python train.py --n_head=3 --n_kv_head=3 --norm_eps=1e-06 --init_std_down=0.0361 --beta2=0.99 --grad_clip=1.0
MLP neurons of a small language model. Each row is named by its layer, matrix (down: output weights) and neuron, and shows model dimensions 0-63. Each number is 200 + 30 x the weight over its row's rms, rounded and kept within 0 to 999.
Before each neuron's rows, "raises" lists the tokens whose logits its output raises most directly, leaving later layers aside.

raises: "nal", "ias", "key", "des", "de"
L15.down276,167,167,172,229,220,203,185,237,171,221,234,160,216,210,185,236,185,201,216,228,169,197,211,152,245,189,183,197,226,215,190,246,122,206,194,155,223,208,202,223,216,215,166,179,190,167,189,198,228,238,205,205,187,225,241,178,194,219,182,186,118,250,223,225

raises: "ō", "ashi", "uki", "uo", "awa"
L15.down416,172,221,218,189,195,185,149,237,235,171,176,206,221,226,177,209,211,203,218,209,243,246,189,169,218,202,231,246,226,189,251,239,178,184,224,205,190,217,209,179,149,187,252,199,146,240,285,144,215,261,227,201,199,164,217,239,221,173,217,227,195,225,194,188

raises: "h", "hl", "her", "hy", "hes"
L17.down171,233,265,253,215,152,198,155,198,201,202,204,187,164,218,222,165,163,196,143,174,148,197,176,175,193,209,143,227,213,216,153,246,236,224,194,248,233,177,201,259,182,200,181,179,141,254,172,184,213,164,139,206,183,238,213,230,172,215,181,198,211,232,170,218

raises: " February", " April", " December", " March", " October"
L17.down550,174,236,205,189,168,183,189,172,203,234,183,238,222,141,177,232,223,205,169,240,179,208,207,209,229,209,187,181,235,133,189,179,262,179,180,206,216,203,213,156,208,222,204,222,231,177,149,169,210,208,164,177,164,227,182,196,197,251,183,227,202,172,141,216

raises: " and", " &", " nor", " ;", " or"
L15.down655,215,170,254,136,238,189,252,164,127,223,211,213,169,198,213,170,168,162,168,172,224,279,180,220,211,196,183,187,187,156,204,191,153,172,194,214,191,210,180,223,237,219,147,203,173,169,220,199,223,210,202,198,218,226,225,157,161,195,195,200,208,227,186,155

raises: "tor", "ming", "m", "com", "med"
L17.down658,195,172,224,234,283,253,164,218,204,198,234,164,221,212,187,246,211,210,169,203,189,141,271,186,207,185,148,258,206,237,198,219,217,185,168,210,268,188,238,227,185,163,171,166,208,198,187,130,234,214,212,229,235,201,185,191,171,192,257,172,175,163,213,217

raises: "se", "ton", "rec", "son", "sey"
L17.down360,218,241,208,246,203,157,220,205,172,183,165,176,157,170,183,188,223,187,186,183,173,158,186,198,215,175,180,245,174,167,174,225,211,220,173,241,212,205,184,222,210,183,190,204,183,217,202,252,208,179,276,141,202,252,194,247,219,228,188,213,178,232,238,245

raises: "mu", "nce", "mat", "vo", "ma"
L15.down233,216,174,171,195,229,257,183,175,155,201,182,209,255,195,200,199,156,237,161,212,210,210,250,170,181,161,139,188,155,271,206,196,227,173,213,168,172,162,192,254,203,168,215,249,201,194,212,185,207,198,162,236,162,211,215,141,173,153,207,197,159,175,220,250

raises: "vin", "ther", "gie", "mer", "fore"
L17.down426,182,211,170,242,217,167,132,228,188,207,169,129,138,148,222,242,253,214,281,166,125,190,214,166,210,164,155,193,178,213,183,199,158,219,198,132,208,208,203,207,190,209,177,149,185,192,190,263,194,189,198,181,210,187,230,221,169,167,202,249,186,207,224,239